MLP neurons of a small language model. Each row is named by its layer, matrix (up: input weights) and neuron, and shows model dimensions 0-127. Each number is 128 + 24 x the weight over its row's rms, rounded and kept within 0 to 255.
A block is one neuron, or neurons of one layer that tend to fire together. Before each block is what it responds to, as a language model described it from the Wikipedia text at the highest values.

Word-piece "a" (sometimes i, ar, T) ending or inside non-English proper names, like Zentiva, Lola, Buika, Transvaal, Ajax.
L6.up36 [ 99 127 123 122  96 127 126 127  80 165 161 140  78 129 118  94 127 162 131 140 127 136 133 140 189 173 116 117 147  63 112  97 166 122 145 138 152 129 117 123 103  86 110 103 111  76 111 125 113 101 108 104 115 152 150  86 105 117 131 117 161 157 156 114 181 110 106 126 156  96  92  99 142  96  94 136  85 168 100 131 136 160 137 125 154 161 117 131 107 122 144 131 129  97  98 107 152 102 150 122 120 111 103 132 113 146 117 148 105  93  99 114  93 124 146  97  90 143  90 115 132 145 149 127 120 148 136 120]
L6.up294 [128 119 104 162 134 137  99 132 174  94 174 149  97 104 129 163 126 135 157 126 149 130 146 153 132 148 141 113 109  66 132 118 122 142 126 158 151 175 131 167 144 130 174 124 129 107 123 123 128 137  84  97 158 137 126 151 129 127  98 146 143 135 178 190  85  71 118 140 130 124  79 111 172 121  92 137  91 113 135 169 155 121 151 121 178 119 138  95 152 137 119 149 119  89 129 118  75 115 176 139 103 116 100 166 123 108 113 135 106  95 109 124 147 135  95 149 116  97 103 166 126 156 161 133 138 123 162 156]
L6.up433 [118  97 119  94 123 103 104 115 111 120 153 144 101 181 138 146 103 141 154 113 142 119 111 142 186 100 111 159 110  93 126 131 139 130 163 164 166 120  81 116 146 128 156 183  69 117 145 125 175 160 124 106 124 153 145 119 129 125 115 157 118 111 163 161 134 131 142  83 120 110 121 142 135 123  92 170  41 145 104 156 103 139 112  94 135 118 135 136 122 122 109 139 120  91 111  66 123  89 126 102 101 106 127 132 136 159 136 160 108  88  88 135 116 169 140  80 170 125 119 124 158 170 144 142 148  80 156 118]
L6.up498 [129 184  94 148 101 171 114 135  93  80 149 116 146 137 129 151 135  89 105 142 145 113 130 102 103 134 115 141 120  91 120 134 118 143 122 150 145 179 176 125 128 104 125 136  76 109 106 133 136 139 150 152 115 109 125 161 144 163 102 162  90 177 136 108 150 124 127 136 139 130 124  91 134 151 134 142 123 117 128 180  88  67 117 120 114 150  66 103 126 167 136 124 114 120 152 107 142 131 137 108 127 132  89 141  98 173 137 105 153 118 146 163 105 113 143 118 115  88 133 138 127 137 139 117 130 136 127 174]
L6.up509 [147  97 111  95 124 142 141 126 152 147 110 144  87 152 152 117 122 137 135 170 135 119 105 159 118 110  80 159  93  87 154 146 158 160 141 126 130 172 106 146 148  97  56 167 150 114 128 103 117 124  70  94 128 148 119  95 142 126 137 120 165 106 163 149 146 141 125 109 134 121 121 102 145 150  89 154 104 140 146 119 123 140 123  70 141 119  97 117 154 154 118 129 115  86  89 145  94 102  98 124  95 133 156 172 144 105 112 145 151  86 124 111  90 146 106 159  77 146 152 161 157  93 127 107 149 113 133 130]
L6.up740 [143 181 131 155 158 166 130 134 118 154 122 135  86 185 120 121 116 137 115 127 177 119 100 171 121 136 150 132 135 116 119 151 154 152 142 139 135 111 142 158 170 123 122 132  76 104  92 119 109 116  83 116 114 179 119 141 128 102 113 140  97 137 161 164 132 117  91 102  95 114 116 133 196 117 127 108 101  95 138 162 135 143 137 113 152 120  63 111 157 166  93 182 145 125 126 100 143  97 146  88 120 137 138 123 121 100 131 151 111 137 121 100 120 201  92 137  84 129 117 105 162 105 125 132 124 134 158 153]
L6.up757 [118 151 143 133 147 119 107 148 160 171 152  82 113 130 163 126  81 113 132 156 148 104 113 168 129 179 126 135 129 150 114 120 155 132 149 135 131 106 136 119 122  93 111 131 161 111 125  84  92 146 132 108 104 128 134 135 104 118 170 111 130 133 144 139 148 118 101 129 106 123 132  70 119 154  92 170  84 149 157 159 131 136 124  86 153 121 123  97 140 195 134 157 110 110 108  95 119 102 144 124 110 139 132 134 132 110 146  98 132 121 122 149 150 132 127 177  53 143 117 139 143 113 171 151 128 118 120 135]
L6.up902 [ 95 137 148 140 124 121 103 142 127 126 122 152 110 136 126  99 114 127 138 155 122  83  80 162 137 145 109 123  99  74  96 121 113 173 114 117 147 174 112 119 158  70 133 142 122  38 114 167 109 128  86 122 138 125 160 122 119 121 111 128 136 122 160 127 108 104  96 100  82 108 104 139 129 142 126  99 121 164 121 172 160 125  98 136 126 102 103 127 149 163 136 154 132 117 129 133 116 125 175 126 101 107 131 147 110 150 166 161 136 104 124 162 127 156 136 119 137 133 131 134 114 131 167 102 107 154 126 145]

Mainly the k inside Slavic -ski/-sky/-ska surnames (Krasilovsky, Bukowski); also single digits mid-number in measurements or coordinates, and lone mid-word letters.
L2.up293 [116 156 133 127 122 116 173 136  92 116 151 142 112 159 131  93 118 105 112 135 134  95 121 126 132 123  83 106 117 135 124 141 133 125 150  74 133 141 142 150 164 116 122 176 160 153  79 126 157 137 129 147 127 136 159  94 117 157 142 143 141 101 141 100 170  93 144 140 122 103 102 153 142 134 127 139 153  98 142 197 148 153 105  96 114 123 101  92  79 201 108  86  97 145 114 110 114 103 155 113 140 148  95 115 135 154 141  81 138 108 122 112 161 157 172 116 120 138 149  99  89 114 120 158 133 122  99 127]
L2.up321 [155 125 122 126 159 129 124 134 107 137 108 125 105 160 101 136  98 144 118  96 116 142 127 110  98 156 144 148  83 157 119  81 153 158 148 125 173 115  95 131 134  83 147 149 123 143 149 128 139 160 180 153 117 134 143  94 138 158 133 181 125  81 143 133 142 130 151 115 109 138 152 146 119  98 115 171 117 122 134 100 155 107 122  88 126 139 160 105 106 131 150 102 131 123 138 101 111 136 108 141  64  83  72 113 126 147 139 167 176 115 140 112 144 152 120 113 126 101 121 147 127 103 103 143 158 134  90  95]
L2.up506 [152  83  95  59 134 134 165 138 113 143 126 121  73 147 157 149 149 123 144 149 141 119 131 133 125 119 121 135 134 134 134 116 152 123 178 150 169 146 158 167  80 113 169 168 133 124 146 121 139 113 136 125 129 140 114  99 139 118 123 132 107  98 153 119 122 138 122 121 158 141 107 164 123 112 109 126 110 124 139 137 166 133 128  73 148  96 158 110 127 179 190 151  93  98 124 128 108 107 132  74 142  98 110 197 128 142  95 140  90 131 125 101 162 130 111 116 158 115  99 163 139 154 151 151 113 125  94 117]
L2.up516 [125 102 138 131 125 157 143 141 104 138 193 115  79 141 144 179 123 108  74 139 122 123  66  90 139  78 115 142 145 112 113  75 192 158 105 169 133 133 135 146 157  93  94 125 146 130  77 118 134 132 146 158 128 103 123 148 152 101 127 132 118 143 107 106 146 132 125 137 168 136 159 123 106 140 113 141 128 106 146 134 141 159 128 151  94 126 115 109 100 119 150  98  84 121 112  84 130 122  97 140  67 150  97 121 112 159 154 109 136 117 158 110 159 110 128  87 121  85 135 123  97 135 131 148 145 119 106 128]
L2.up702 [170 102 115 139 144 103 135 102 130 124 127 122 161 133 114  86  91  86 139 113 102 119 115 108 106 126 127 118  91 174 104 106  84 101 155 108 109 140  79 111 124 133 173 133 140  90 128  93 128 121 139 137 119 133 107  84 144 140 137 113 139  78 111 121 180 121 152 128 135 135 117 115 140 106  98 135 165 100 149 146 118 110 107  64 140 110 129 100 128 157 160 117 133 110 138 110 125 143 100 170 133 143 122 146 119 214 123 144 129 118 132 123 136 142 138 140 117  71 105 139 137 126 108 107 153  89 164 126]
L2.up868 [149 136 127 127 124 112 141 130 111 137  94 143 110 144 160 120 152 114 102 128 122 110 123 168 126 126 121  81 143 137 106 102 154 120 128  97 146 125 118 136 115 117 143 159 157 133 135 111 142 132 166 138 112 138 161 100 133 155 134 127  98 134 169 111 127 105 139 155 109  89 117 159 138  73  97 142 183 156 127 132 119 147 135  80 135 110 151 131 124 157 166 134 112 139 117 143 131 133  87 125 100 101  77  93  82  89 132 116 163 133 118 133 127 183 106 103 141 132 122 140 146 116 120 165 160  83 136 144]
L2.up926 [133 183  78 121 135 124 142 130 133 123 141 114 138 107  91 133 113 140  96 139  92 192 142  91 116 106 127 117 156  83  90 127 158 151 154 162 218 137 131 112 137 139 173 163 134 135  92 119 170 129 110 135 149 141 130 126 129 139 185 173 149  87 110 112  91 133 129 120 175 126 123 139  89 102 100 147  87 103 130 153 139 154 154 143 100 141 137  92 100 110 133 124 120 105 152 131 139 120 121 129 118 124 119 132 120 135 138 120 114 100 126  98 129 157 112  82  96  91 121 101 117 115 102 134 127  97 131 103]
L2.up958 [135 139 119 139 129  93 142 104 113 130 141 114 133 145 122 135 120 142 123  95 135 113 161 127 117  94 128 123 132 125 115  85 145 167 119 131 146 151 130 108 126 158 129 160 132  94 124 187 146 143 118 113 132 120  91 139 137 114 151 126  91 138 165 122  95 157 194 124 166  96 144 116 102 161  92 166 129 117 116 127 127 139 142  92 138 119 143  86 129 156 135 103 131 122 170 130 150 175 138 138 170 108 145 144 132 129 110 145 118 101 148 140 127 129  96 145 115 122 122  89 175  85 136 148 190 116 138  54]

Short inner pieces of words split into several tokens, mostly "a" in South Asian, Japanese or Chinese names (Sana, Takaya, Bharatiya, Yaobang), also scientific, success, said.
L4.up556 [121 145 117  90 116 102 136 133 123 130 134 135 116 124 147 140  81 128 165 139 145 127 127 138 130 112 128 162 122  79 121 121  99 117 139 141 179 125 159 157  95  86 111 105 164 108  99 148 135 100  94 136 170 124 152 104  85 129  88 161 158 113 163 155 104 107  98 110 136  97 134 141 166 142 123 187  81 162 148 156  74 159 102  73 149 111 156 101 141 177 145 103 130 124 141 150 147  90 152 115 105 136 111 116 148 133 105 138  64 118 105 123 122 124 121 136  92 124 153 121 113 110 136 120 140  98 141 144]

Vowel pieces like i, a, ai inside foreign proper names, mostly after K or N: Mik-a, Kik-i, N-ai-robi, N-i-š.
L2.up112 [121 109 108  89 125 158 166 149 120 135 117 117 166 137 156 136  82 118 127 174 148 120 182 101 159  97 111 149 110 150 108 145 143 132 135 162 156 154 127 132 119 143 137 180 151 129 120 116 166  60 106 126  79 184 183 107 102 106 160 155 114 137 105 108 157 121 131 155 119  79 138 133 101 160  98 108 121 153 131 117 176  91 152 147 162 122 105  94 138 184 116 125  98 120 144 135 142 141 127 131 152 141 117 111 136 100  97 160 102  95 122 133  88 109 166 167 120  91 117 122 159 106 128 120 151 118 148 123]
L2.up158 [135 114 140 146 115 161 131 145 147 142  92  95  90 161 166 124  77 129 182 110 173 153 109 165 142 163 119 133 122  78 142 148 121 135 134 122 127 136 133 147 127  81 109 139 128 120 141 142 156 170 112 108 126 123 152 111 143 121  85 150 126 122 144 103 158  93 111  97 134 139 130 149 126 124 100 119 148 127 128 135 107  86 107  87 120  96  79 145 104 138 137 140 135 113 123 155 108 102 106 105 143 100  86 132 125 117 138 121 142 127 114  94 135 177 134 101 130  75 127 131 129 132 117 159 158 122  97 161]
L2.up183 [124 143  98  64 119 128 146 140 159 111 106 134 141 113 124 107 109  90 132 104 134 156 104 130 106 115 151  94 100  63 104  84 142  85 127 126 137 116 134 177 127 164 135 174 144 112 126 140 144 139 148 119 114 131 139 114 111 125 189 154 152 138 147 126 153 113 100 123 145 101 130 150 123 151  98 112 117  90 132 123 160 169 115  76 146 106 138 163 158 128  80 124 151 113 112 137  96 111 127 112 115 122 136 185 170 109 108 126 178 128 106 102 114 131 177 113 119 119 145 129  94 142 111 121 111 114 120  88]
L2.up607 [130  78  88  92  96 133 125 109 114 153 138 130 103 158 103 180 135 101 148 108 157 142  98 156 126 156 123 175 122  96  89 159 149 136 127 177 103 144 135 133 156  80  93 125 139 120 125 130 136 152 101 117 115 172 115  91 182 101 172 144 145 112 160 105 128 100 118 134 127 170 118 156 140 102 103 114 116  78 137 167 132 130 132  99 128 112  96 135 129 134 110 133 164 119 112 122 119 103 133 116 108 143 152 127 173 137 131 128  96 127 136 111 168 150 132 126 137 113 137 149 113 105 163 130 148 151 120  99]
L2.up770 [110 105  95  86  77 103 148 143 111 115  95 130 115 128 127 123 130 150 151 140 152 162 117 183 133  75 146 153 118 102 139 145 105 177 152 133 129 121 132 183 159 146  88 153 147 173 106 139 113  94  85 122 114 128 149  80 142  98 159 171 127 135 128 128 119  90 115 107 113 111 144 112 140 154 116 183 113 119 147 115 117 134 176  70 158 143 140 115 115 141 134 116 107 131 132 115 147 131 137  77 124 158 147 131 169 107 112 139  54 102 119 107 146 128 147 151 124 130 164 111 119 106 111 122 134 107 113 101]
L2.up807 [118  67 109  80  99 116 149 100 149 108 110 131  72 168 140 129 107 149 111 124 185 128 132 141 112 103 196 178 153 134 158 115 123 153 116 139 184 139 123 116  99 121 107 156 165 121 117 139 142  71  79 149 120 121 109  78 124 126 118 110 109 140 131 162 122 149 134  87 117  83 139 150 105 122  76 157 126 125 120 186 151 122 113  72 143 134 118 148 160 144 171 113 129  93 140 115 152 118 140 136 161 125 145 112 125 110  54 139  99 145 111 125 115 114 171 177 140 130 128  90 149 153 149 137 139 119 125  77]
L2.up956 [111 112 135  95  95 147 136 110 129 167 152 111 113 133 138 163 144 114 143 125 142 102 132 135 158  88 141 153 124 125 151 133  95 127 108 141 175 176 110 152 101 128 114 163 135 129 103 185 122 123 120 103 135 119  85 172 144 128 160 204 114 116 122 156 141 104 130 128 100  72 107 141 145 129  93 148  52 141 124 132 126 118 128 119 120  88 136 132 123 154 127 111 196  67 106 107 137 104 130  95 134 152 105 118 101 128 109 163 106 121  93 103 107 130 165 151 117 109 158 130 117 127 144 125 125 132 149 110]
L2.up1018 [180 120  92 113 134 147 167 100 128 178 158 128 122 147 145 106 125 114 135 139 137 162 117 160 155 123 130 137 107 119  80 169 110 118 166 111 121 169  90 114  87 142 124 128 138  99 108 117 119 184 148 139  97  97 133 139 137  93 136 148 149  88 124 126 105 111 138  99 137 133 128 125 158  96 118 149  96 141 148 157 106 126 155 108  95 129 131 147 120 149 119 129 115 149 126 120 114  96 133 115 126 146  94 115 121 147 147  74  75 121  90  98  86 125 134 149 122 130 107 177 164 110 115 103 147 118  57 142]

Mostly "is"/"was" right after a subject name and birth-date parenthesis opening Wikipedia biographies ("(born 1972) is a"); also mid-word pieces like C-ens-us, J-ap-anese, C-up.
L2.up229 [144 147 153 125 136 175 148 155 106 139 110 122 108 161 112  93 129 141 148 141 174 176 113 109 133  85 138 118 148 103 156  98 103 139 157  62 135 146 141 125 121 118 147 111 155 137  78 139 139 139 145 147  98 145 156 118  96 117 148 148 150 138 127 132 130 108 156 112 152 105 121  99  79 167 149 148 131 125 135  64 115 114 113 134 162 129 156 117  99 120 109  97 167 119 132 116 139 109 152  89  69 149 160 128 145 123 107 138 148 126 106 170 139 111 106  65 106 131 151 127 153 161 149 136 136 112 146  89]
L2.up240 [ 82 129 156 156  92 175 184 155 101 138 147 120 140 138 129 128  68 120 123 125 129 135 113 105 167 107 124 128 152  83 112 167 105 172 171 108 113 180 102 138 131  94 160 133  92  94 134 138 134 120 128 142 135 123 100 122 103 123 139 134 137 135 136 145 107  99 142 135  83 124 146 132 139 153 134 129 125 123 153 159 117 136 125 111 122 118 191  98 128 112 125 165  96 132 152 116 104 107  98 181 112 151 118 114 106 168 136 134  73  85 115 128 125 137 143 103 105 100  98 120 109 177 159 129 125 110 129 132]
L2.up448 [143 162 115 159 137 103 126 137 121 105 120 144 134 121 107 129 143 143 104  66 165 133 130 114 121 147 128 128 161 155 114  92 115 110 169  98 135 172  94 132 144 113 148 105 134 118 145 148 113 127 148 183 141 140 155 152 130 165 135 129 112 176 150 135 140 113 154 120 116 115 110  92  78 119 156 120 138 106 121 137 145 153 112  91 117 106 151  97  84 144 116  98 117 139 124  77 100 110 147 148 150 102 134 136  84 117 154 143 120 126 161 190 137  94 122 136 149 117  96 142 113 124 109 124 113 123 158  85]
L2.up478 [108 151 117 116 108 136 122 112  88 142 108  82 111 158 109 124 172  85  88 136 127 130 122 154 161 110 157 119 122 129 149 118 171 124 145 159 135 166 129 104 113 131 148 144 133 164 137 112 125  93 132 155 139 141 112 142  65 104 158 137 144 100 154 138 117 124 174 131 108 127 104 136 105 139  91 149 118  90 106 126 127 143 144 127  89 119 126 162 123 134 180 155 128 145 131 108 151  96  95 109 111  91  83 122  98 132 161  97 130 146 119 127 114 167  98 158 157 137  97 116 115 102 137 132 139 116 112 109]
L2.up482 [139 135 111 185 129 126  77 112 106 140 127 100 100 118 150 150 144  94 100 125  93 156 126 106 112 144 161 105 139  98 116 124 104 165 183 117 141 141 107 122  88 106 117 131 128 118 108 111 109 161 123 131 118 150  76 161 109 126 144 143 158 113 156 135 142  98 131 149 109 125  93 143 158 125 123 100 134 120 122 142 127 109 114 112 137 113 104 105 126 123 117 121 148  92 145  89 155 118 115 131 128 126  98 155 126 158 144 122 113  99 121 147  71 131 142 118  94 100  81 145 144 124 121 107 148 105 140 157]
L2.up617 [113 133 137 175 127 115 108 151  96 132 125 103 153 175 113 134 101  92 154  87 153 143 125 106  94 126 108 107  96 102 136 119 126 159 162 122 138 104 120 147 164 146 143 142 158 125 108 132 113 159 133 148 169 118 123 146  69 117 118 156 126 153 124 118 137 147 143 149 100  96 125  98 122 169 120  93 147 122 139  82 163 149  99 120 124 109 124 131 145 178  92 132 181 112 170 129 107  81 161 165 156  88 123 120 103 163 140 149 107 126  99 127 100 130 144 113  85 104 131 140 127 166 157 109 127 122 142 104]
L2.up746 [144 144 146 154 118 139 148 145 137 126 104 115 156 122  87 105 107 128 151 134 172 164 102 139 120 132 111 111  87 152  86 132  82 138 163  99 141 120 105 144 125 114 173 108 127 132 116  97 138 140 114 153 108 130 127 101 123 102 127 111 107 146 151 116 147 122 127 111 143 141 127 127 121 147 152 128 153 123 132  68 143 192  81  57 166 160 136 117 125 134 135 141 110 129 112 113 104 108 117 135  92 110 156 147 121 125 146 149 107 131 101 178 131 143 117 105 112 129 129 122 155 153 151 112 142 135 170 115]
L2.up833 [132 150 157 108 144 152 135 145 123 116 123 117 158 138 153 120 123 115 152 110 134 150 130 131 114 134  93 130 126  98 124 148 115 169 122 171 149 139 120 141 170 148 117  98 156 138 133  89 161 126  97 128  90 123 106 139 163 137 144 147 114 162  89 107 154 122  77 107 145 147 145 112  77 141 153 107 154  86  92 126 150 181 148 144 148 156 142 120 122 158 105 120 151 113 144 109  97 126 128 132 132  86 115 140 121 133 140 142 126  90  97 109 119 102 133 162 130 151 141 107 146 131  98 143 158 122 150  94]

Mid-word continuation pieces, often "s", "m", "h", inside words in infoboxes, tables and lists, such as Web-s-ite, sq m-i, Stock-h-olm.
L4.up458 [149  76 134  92 125 126 167 117  93 116 142 113 125 128 164  89 103 103 147 125 130 152 134 123 113 107 153  94 132  92  97 105 155 116 113 127 156 118 132 138  79  95 140  94 133 154 164 121 117 133 146 115 109 177 127 120 107  96 135 180 138 112 150 138  98 136 129 165 153 126 124 145 124 154  96  76 133  95 132 126 141 132 159 117 136 113 148 112 119 140 106 110 146  94 143 120 129 120 139 140 103 126 154 109 129 184 106 147 106 129  45 126 161 152 110 146 113 142 111 131 165 165 130 108 127 169 139 117]

Two groups: mid-word pieces such as re, al, r inside longer words (unrestricted, medal), and is, was, a, an in Wikipedia opening definitions ("X is a ...").
L4.up33 [137 137 131 136 149 125 145 104 101 104 116  96 138 161 104 105  98 110 117 152 150 115 124 128 143 165 130 150 134  85  77 122 104 134 144 137 138 126 149  93 125 108 148 146 151 111  89  90 132 151 119 163 115 164 169  91 117  72 131 120 154 119 138 140 173 118 176 124 142 183 134 148 162 148 132 150 136 124 159 122 130 157 131 125 134 163 123 118 100 112  99 160 132 111 164 105 107  80 143 121 107 112 131 105 136 164 172 102 110 130  97 144 124 171 173 109 107 100  79 126 155 113 117 147 141 141 160 105]

Word pieces and digits inside infobox or table fields, like the U of UTC after Time zone, coordinate digits, and the H of Highest; also mid-word pieces in prose (kn-own, promin-ent).
L6.up82 [123 133 120 144  68 150 127 122 117  92 148  79 125 220 148 136  89 101 149 139 125  95 111 157 115  90 135 112 121 160 112 130 168 144 170 112 153 114 108 123 116  98 155 192 164 148 144 101 135 112 146 105 172 178 130 111 111 138 164 105 174  82 112 102 156 127 162 106 118 118  99 116 131 147 112 127 116 131 137 113 123  99 142 103 143 143 128 115  97 120 134 110 121 103 129 126 107 102 147 101 112 133 165 138  80 148 126 144 129 134 103 121 114 128 159 126 142 141 127 131 143 125 101 129 126 121 124 130]
L6.up283 [136 130 156 130 104  75 119 145 144 116 178 120 110 147 159 118 114 146 132 189 130 161  99 111 125 116 130  89  99 138 104  99 134 152 159 134 145 115  81 150 116 118 130 119 155 153 143 124 188 115 140 156 118 109 107 147 124  95 197 134 129 112 129  89 102 107 145  72 125 128 132 144 110 161 137 147 111 164 115 131  97 151 127 102 108 131 168 138 133 121 155 133 158  97 137 123 124 149 100 145 156 122 141 134 149 113  75 117 140 110 110 132 110 153 104 132 105 145 141  99 142 148 138 181 123 118 117 166]
L6.up323 [163 123 108 129 115 140  90 158 114 178 130 123 120 149 171 104 125 108  94 133 126 114 133 138 143 117 128 118 127 144 102 150 128 159 134  85 146 139 126 154  75 124 103 106 143 130 152 120 165 115 130 117 135 160 160 114 109 128 148 110 128  95 191  89 133  96 126 118 108 110  80 156 128 109 164 114 144 149 162 161 160 132 153 107 126 157 133 136 112 124 154  94 108 139 128 144 163 134 105 124 142 133 163 126 148 106 123 118 112 141 113 130 149 163 124 107 140 100 137 136 165 114 110 145 182 110 122 158]
L6.up465 [150 151 116 112 154 113 122 100 137 177 147 143 149 135 101 120 134 151 118 191 142 160 112 151 121 128 159 152 130 142 123  93  92 102 126 119 103 106 142 149 133 130 135 151 130 123 115  70 122 143 151 125 140 131 145 135 142 115 168 110 119  54 128 114 108 148 108 131 130 143  93 107 155 115 124 122 125  92 155 120  97 126 153 126 159 166 149 123 101 106 153 117 149 129 156 109  90 115 113  94  90 129 155 124 136 127 101 113 141 115 122 120  93 123 176 103 142 151 133 166 134 101  79 144 112  88 110 120]
L6.up501 [128 121 150 140 139 179 108 136 128 122 100 131 119 129 114 148 147 109  93 100 122 150 155  90 129 144 129 123 161 128 113 115 128 140 186 119 112 114 101 161 114 144 118 154  95 139 144 110 156 100 132 159 115 148 112 108  98 100 132 105 160 154 154 144 129  65 144  97 128 150  88 134 104 148 143 167 116 142 137 103  98 106 122 119 179 135 125 144  80 142 142 115 160 132 125 119 164  86 126  93 107 109 162 133 168 112 141 144  68  82 133 115 107 173 119 135 101  99 155 114 173 109 126 142 154  71 142 126]
L6.up584 [144 120 117 119 100 149 100 134 171 150 108 119 137 126 146 128 130 137 115 158 124 137 149 130 121 125 144  79 131 182 105 125 127 136 133 107 106 150 151 180 130 100 137 134 101 139 112  94 150  88 142 134  93 122 129 109 132 121 108  99  97 135  92 129 145 150 136  95 127  97 141 105 136 164 149 157 150 109 162 117 138 131 114 123 132  84 123 129 105 109 134  90 115 150 112 148  87 135 122 128 107 149 157 122  90 117 119 143 120 131  97 150 126 127 135  96 121 105 133 108 169 176 162 124 149 116  90 171]
L6.up648 [176 161 116 100  99 139  78 127 133 144 144 112 140 152 112 110 122 104 111 118 100 110 125 128 136 111 185  78 122 124  84 133 150 131 139  93 104 125 128 126 113 116 148 148 130 120 144 127 131 123 123 140 141 160 162 140 133 132 144 140 131 115 153 142  91 143 144 115 110 153 115 126 117 160 121 167 118 114 138 144 157  91 124 133 136 138 153 139  69 136 129 124  45 141 163 139 138  91 139 102 132 147 149 151 155 120 100 108  83 134 156 128  93 131 154  99  90 117  96 166 146 114 116 127 159 131 155  99]
L6.up701 [136 157 116 120 105 120 105 176 141 161 136  93 110 166 168 100 109  81 125 133 156 118 117 138 139 121 171 123 139  70 114 142 112 144 140 148 132  90 151 147  95 107 128 153 130 138 155 160 131 112 145 114 115 170 138 126 125  87 132 153 128 166 104 143 153 166 139 132 133 153 125 151 124 120 125  97 127 149 131 140 113 118 136  76 139 119 119  83 134 140 138  72 189  89 141 129 103 118 106 136 132 163 130 127 156 173 112 104 124 146 115 126 109 118 161 120 143 128 150 137 127 155 129 133 145 148 116 142]